config.toml
activation = "gelu"
rope_base = 10000.0
bias = "none"
MLP neurons of a small language model. Each row is named by its layer, matrix (up: input weights) and neuron, and shows model dimensions 80-175. Each number is 200 + 30 x the weight over its row's rms, rounded and kept within 0 to 999.
Before each neuron's rows, "fires on" lists the tokens most often at its 100 highest values on Wikipedia text that the model never trained on.

fires on: " |", " ", " the", " its", "ol"
L7.up260,182,183,205,198,238,195,175,155,255,175,164,190,164,231,153,162,252,210,215,229,184,244,189,163,255,133,150,245,181,138,215,219,227,146,206,223,203,199,177,230,211,230,197,177,207,215,221,209,222,213,196,244,146,209,112,225,224,205,211,180,236,251,183,214,188,173,204,216,277,198,134,199,183,189,205,165,220,217,167,264,233,224,198,196,182,248,203,213,190,207,258,169,224,231,194,197

fires on: "ed", "ing", "ial", "end"
L5.up592,211,191,215,195,206,214,206,188,197,197,206,249,192,162,186,166,186,210,193,235,210,178,173,219,187,224,147,199,161,195,161,256,214,212,182,195,212,229,220,163,194,206,190,248,206,190,228,180,203,102,189,203,194,229,183,211,158,148,168,178,196,179,155,245,175,229,205,225,183,222,186,167,200,226,179,169,190,166,214,227,179,150,157,161,175,223,247,204,240,192,170,192,85,200,179,170

fires on: " for", "it", " up", " out", "s", "b"
L2.up91,228,176,186,240,163,263,233,196,236,189,213,173,167,142,208,204,191,213,185,179,185,205,186,197,162,212,171,236,177,189,209,125,231,181,268,266,188,143,210,203,214,202,210,160,225,202,229,186,177,211,157,201,211,239,214,199,210,242,229,248,200,156,165,196,221,232,217,233,181,258,225,189,192,166,193,212,237,221,238,264,187,214,233,244,213,206,183,223,200,221,251,164,218,247,200,221

fires on: " is", " dep", " d", " became", " was", " being"
L13.up342,184,212,237,198,203,216,175,202,205,199,231,186,204,134,239,170,164,209,176,207,151,199,198,190,203,214,163,215,223,177,180,181,180,159,222,231,249,252,151,192,166,195,191,285,190,189,210,178,246,159,174,267,137,158,194,178,242,222,186,197,190,240,194,149,214,162,221,208,295,217,210,215,207,197,269,263,194,200,191,191,212,189,185,201,207,152,145,164,174,188,186,214,140,200,208,220

fires on: " |", ",", ":", ")", " By", "s"
L2.up393,240,208,209,223,195,236,191,196,222,210,187,123,178,179,239,202,252,164,173,226,165,216,168,146,188,166,171,204,265,200,202,139,183,153,207,197,189,214,136,205,194,222,172,215,160,239,217,202,197,206,215,174,155,227,197,222,277,169,177,251,163,246,171,191,261,155,201,247,227,176,208,217,239,202,212,206,209,179,169,196,214,253,255,232,260,132,224,248,222,184,173,213,202,171,214,204

fires on: " |", " ", ";", " ("
L10.up753,170,182,218,178,195,187,258,208,194,227,180,211,230,219,125,180,228,214,181,284,210,214,195,182,189,178,204,217,207,178,189,150,247,155,161,223,206,222,146,204,176,268,213,183,213,226,266,209,222,256,218,197,153,184,187,200,152,190,247,198,199,160,172,192,225,214,253,199,151,172,160,252,166,173,255,186,192,227,233,229,218,260,201,220,237,183,184,232,210,256,211,190,231,180,280,170

fires on: "a", "al", "e", "el", "os", "o"
L3.up251,250,192,184,223,211,146,159,191,237,182,201,214,200,253,174,177,199,171,189,235,267,211,206,187,233,180,197,211,220,189,201,218,273,181,191,208,256,246,200,319,207,193,215,209,210,228,175,231,232,251,209,225,182,218,187,204,162,200,200,192,238,200,202,269,181,178,209,176,205,215,158,212,198,199,169,203,197,189,175,230,207,211,171,167,213,281,187,200,178,157,169,181,216,181,233,166

fires on: " to", " by", "v", " of", "u", "h"
L7.up367,200,200,197,207,218,196,238,197,226,209,193,176,214,245,213,250,245,185,201,179,246,207,211,209,220,202,188,235,213,210,236,218,227,181,167,231,159,216,241,184,204,238,160,236,183,232,246,227,177,188,277,212,229,228,280,224,261,195,189,185,168,221,171,213,212,174,243,194,206,220,183,206,215,188,244,186,230,219,220,288,219,167,229,245,182,206,202,207,203,217,221,190,215,177,187,178

fires on: " may", "eter", " not", " to", "erv", "i"
L7.up48,190,182,254,194,190,220,164,206,218,216,192,172,190,174,195,252,187,194,183,223,244,213,200,151,192,176,206,207,154,206,224,209,211,164,148,159,177,213,195,152,188,244,223,248,161,264,223,241,169,204,150,225,241,243,172,234,203,209,104,197,127,199,171,229,174,213,196,158,208,190,202,187,149,184,241,213,211,215,198,178,191,183,217,194,124,168,187,197,217,181,230,165,270,155,225,174

fires on: " |", " ", "|", " (", "–"
L7.up196,249,141,236,204,213,190,213,189,221,196,182,182,217,178,219,181,214,194,223,253,137,215,235,147,198,129,154,237,179,140,199,241,240,150,200,188,198,233,156,242,219,246,178,184,171,223,263,185,184,206,155,225,198,203,140,202,204,250,224,238,189,232,200,171,193,203,227,199,165,170,175,179,156,208,201,195,280,229,227,181,213,186,186,186,211,214,205,217,166,176,233,216,200,250,207,227

fires on: "ep", "or", " that", "ar", "her", "ent"
L2.up302,224,188,174,202,171,169,213,143,188,223,182,183,197,212,173,141,213,206,188,215,160,182,183,204,201,242,178,182,143,199,182,158,230,190,223,175,182,177,218,233,214,249,198,248,219,154,176,220,200,210,204,177,173,251,186,242,177,201,235,178,181,237,142,187,188,178,196,183,225,193,158,221,217,192,182,209,198,177,206,220,215,241,199,197,218,208,200,232,175,178,196,164,205,178,229,219

fires on: "n", "w", "m", "f", "p", "b"
L2.up529,183,197,203,234,143,186,193,176,178,218,209,160,193,213,210,264,221,148,231,198,164,223,184,196,211,208,168,218,169,210,207,142,184,179,231,221,213,197,242,231,200,205,168,151,198,248,226,220,194,225,244,203,143,249,188,214,193,211,203,203,205,153,205,264,217,172,251,235,234,233,210,181,208,240,270,160,149,199,206,200,192,243,227,193,249,232,164,196,140,222,154,145,247,235,184,207

fires on: " to", "id", " for", " not", "us", "z"
L6.up545,173,227,145,218,195,217,116,199,227,209,189,192,166,206,187,204,177,169,250,161,182,169,169,138,174,197,238,149,176,201,176,217,186,199,165,205,205,191,164,200,207,208,213,162,156,209,172,190,205,238,196,206,218,199,247,199,226,217,175,198,170,211,153,180,212,189,207,189,190,165,211,205,226,203,207,255,227,247,185,212,198,222,142,189,215,153,191,119,250,192,179,161,248,245,159,151

fires on: "m", "s", "n", "b", "ed", "ing"
L2.up385,233,153,226,212,226,261,184,194,172,244,217,183,201,193,206,197,267,205,244,209,208,217,165,220,144,194,144,157,198,180,169,146,198,216,233,242,232,163,192,219,189,256,243,215,173,226,225,188,179,197,204,188,185,182,151,249,210,197,188,266,205,232,139,177,216,153,215,233,177,241,212,122,202,191,253,256,208,226,224,233,181,213,161,254,212,133,205,218,151,250,207,186,185,210,207,189

fires on: " ", "ial", "oc", "ance", "end"
L6.up167,191,175,237,257,205,170,267,193,220,168,190,211,214,195,219,205,233,204,192,225,173,148,191,202,185,250,168,196,187,175,195,208,191,183,189,141,202,227,207,166,177,179,201,184,166,211,243,171,197,172,163,183,180,227,208,197,133,191,143,159,133,179,187,215,193,226,171,191,192,213,195,172,225,227,170,206,180,258,215,206,178,184,185,193,183,183,208,224,174,183,177,189,147,177,257,160

fires on: " not", " to", "c", "v", " or", "z"
L7.up329,160,207,187,218,168,219,216,211,232,236,203,165,146,207,203,224,185,145,246,184,224,155,203,171,163,170,198,218,150,199,202,196,200,157,168,208,137,136,160,193,198,187,181,220,225,248,233,235,184,254,186,255,133,236,258,228,251,230,153,228,93,224,183,260,199,172,236,204,215,201,233,239,160,192,246,228,207,244,208,195,220,184,175,205,133,152,192,187,183,190,204,160,201,160,210,182

fires on: "e", "ie", "ille", "ne", "o"
L2.up402,270,191,194,215,233,223,242,194,193,188,167,154,190,230,170,210,234,194,206,218,212,202,214,179,216,177,176,201,168,202,162,229,213,226,211,213,190,185,175,226,221,192,227,166,180,247,177,244,221,204,236,215,150,212,196,222,167,162,185,190,231,172,206,257,231,201,246,206,190,267,156,249,241,158,205,181,156,172,200,175,193,207,248,205,226,196,181,186,174,210,166,177,189,145,226,184

fires on: " to", " not", "us", "z", "eter", "is"
L7.up182,184,233,228,194,235,232,194,268,243,215,190,160,165,209,181,234,150,164,248,168,222,246,190,251,213,200,213,219,180,179,210,205,211,185,217,165,121,172,194,166,208,231,189,227,228,187,222,235,172,251,154,212,197,219,232,239,202,210,304,230,178,235,233,251,216,189,236,225,218,193,200,200,158,192,214,180,211,220,192,207,195,183,156,157,193,151,173,168,206,129,187,206,230,217,198,190

fires on: " as", "um", " stop", "w"
L5.up465,188,197,208,191,209,170,195,225,198,192,213,175,239,225,227,232,234,228,201,241,211,223,198,198,256,170,215,221,214,256,161,222,194,190,241,218,230,153,193,201,167,164,228,203,218,253,172,241,189,183,263,201,184,172,215,202,189,201,88,233,244,158,258,150,183,184,192,187,204,192,199,239,204,180,245,206,221,209,197,185,245,208,241,234,228,218,179,255,209,226,210,180,237,196,203,305

fires on: " ", "ir", "ut", " or", "-", " early"
L7.up655,190,174,192,225,194,186,207,221,190,170,197,213,227,203,172,211,239,200,235,243,184,199,162,203,151,204,230,245,245,189,215,206,125,213,251,210,192,183,193,231,195,226,180,266,178,195,242,235,134,177,207,210,191,186,127,214,222,286,259,207,187,197,180,177,159,199,163,193,180,145,197,161,196,226,176,244,226,170,201,182,154,169,177,212,181,132,206,233,193,130,201,238,162,201,176,176

fires on: "\n", ")\n", " career", " |\n", " life", ":"
L9.up465,178,218,190,189,222,144,279,192,208,232,184,181,216,184,169,175,227,162,201,196,185,192,186,195,174,254,218,215,193,175,181,236,145,216,229,207,181,179,209,216,174,195,209,192,181,198,236,204,201,195,269,181,194,196,186,198,207,188,253,219,219,184,147,177,202,235,284,202,192,205,151,227,207,183,151,260,216,191,160,158,199,171,187,201,218,214,250,210,202,188,216,155,197,235,219,203

fires on: ":", "b", "n", "erb", "g"
L2.up441,209,222,201,247,180,170,213,250,204,223,195,138,255,185,230,198,177,194,209,176,215,196,227,235,215,146,202,155,239,237,171,164,202,149,209,238,205,214,217,208,200,197,144,219,187,257,148,222,198,190,234,202,199,211,196,227,205,233,191,187,172,153,202,245,215,230,276,234,191,240,196,178,221,209,207,178,173,210,220,167,153,224,261,188,235,249,121,221,191,246,232,113,220,196,171,157

fires on: "v", " V", "k", " v", "od"
L12.up207,211,169,180,212,201,144,187,155,245,210,221,190,205,252,193,194,191,264,229,228,175,196,127,174,222,169,170,220,255,154,236,159,189,160,177,196,224,179,212,249,199,184,244,243,192,225,232,196,239,208,257,218,179,191,174,186,219,207,206,180,191,163,199,207,198,182,165,200,188,199,188,186,191,167,221,213,197,192,242,167,218,172,181,201,235,206,213,164,177,208,192,210,225,174,239,137

fires on: " ", "ir", "an", " UK", "os", "v"
L5.up479,274,185,217,225,196,167,206,148,203,232,184,194,221,224,171,191,203,200,225,244,137,204,199,224,191,203,221,208,221,161,217,174,153,197,213,157,215,222,184,185,172,119,220,265,170,167,169,234,149,204,231,182,205,135,235,205,226,210,227,190,165,272,164,191,190,192,171,182,169,144,200,182,188,227,167,240,189,161,224,198,199,160,157,208,208,162,198,176,195,218,230,235,187,156,212,195

fires on: " ", " July", " October", " June", " –", ";"
L6.up593,210,172,197,223,216,211,258,227,220,189,149,183,208,210,147,198,224,209,209,201,220,233,218,178,159,217,219,196,206,199,195,199,179,156,213,203,173,185,154,228,188,237,214,203,199,235,189,225,176,255,204,227,192,220,178,216,156,256,276,164,203,204,172,192,214,191,180,184,210,186,186,241,186,189,238,221,191,147,219,255,196,209,221,250,257,190,255,185,220,231,185,216,194,185,247,209

fires on: ",", "is", "s", " uns", "'", "uns"
L2.up547,187,187,258,198,175,227,235,192,192,156,228,152,168,193,187,193,217,145,158,213,225,212,185,179,182,170,143,214,210,181,225,168,179,170,251,228,193,200,195,244,200,177,145,197,168,232,218,194,216,222,193,207,120,217,178,182,228,194,205,214,219,200,171,179,206,214,245,175,203,193,195,174,218,213,187,237,251,185,201,221,218,195,199,214,186,223,156,269,173,184,189,236,217,189,211,191

fires on: "v", "t", " of", "z", " Result"
L7.up534,191,232,134,214,234,212,188,225,266,210,223,199,201,248,204,192,203,206,230,220,201,167,189,198,196,158,208,196,188,215,174,191,204,192,180,230,150,194,201,189,210,188,170,198,197,243,211,205,200,228,220,201,221,228,270,225,268,245,185,177,133,235,180,208,196,225,264,206,220,217,231,231,234,205,232,226,231,223,200,261,211,102,146,223,198,161,218,168,202,213,222,168,207,213,192,190

fires on: "ent", "er", "or", " by", "ate", "el"
L9.up267,178,219,180,229,156,232,224,144,205,215,183,201,230,228,140,154,186,165,109,245,179,235,169,215,220,241,162,188,192,183,145,187,226,186,245,170,195,197,183,242,223,186,213,200,208,228,204,157,201,203,205,212,152,203,217,221,167,210,195,254,190,256,140,171,213,202,226,199,216,209,187,258,185,159,197,179,246,184,202,194,176,228,226,239,217,226,137,229,165,197,199,203,188,200,255,153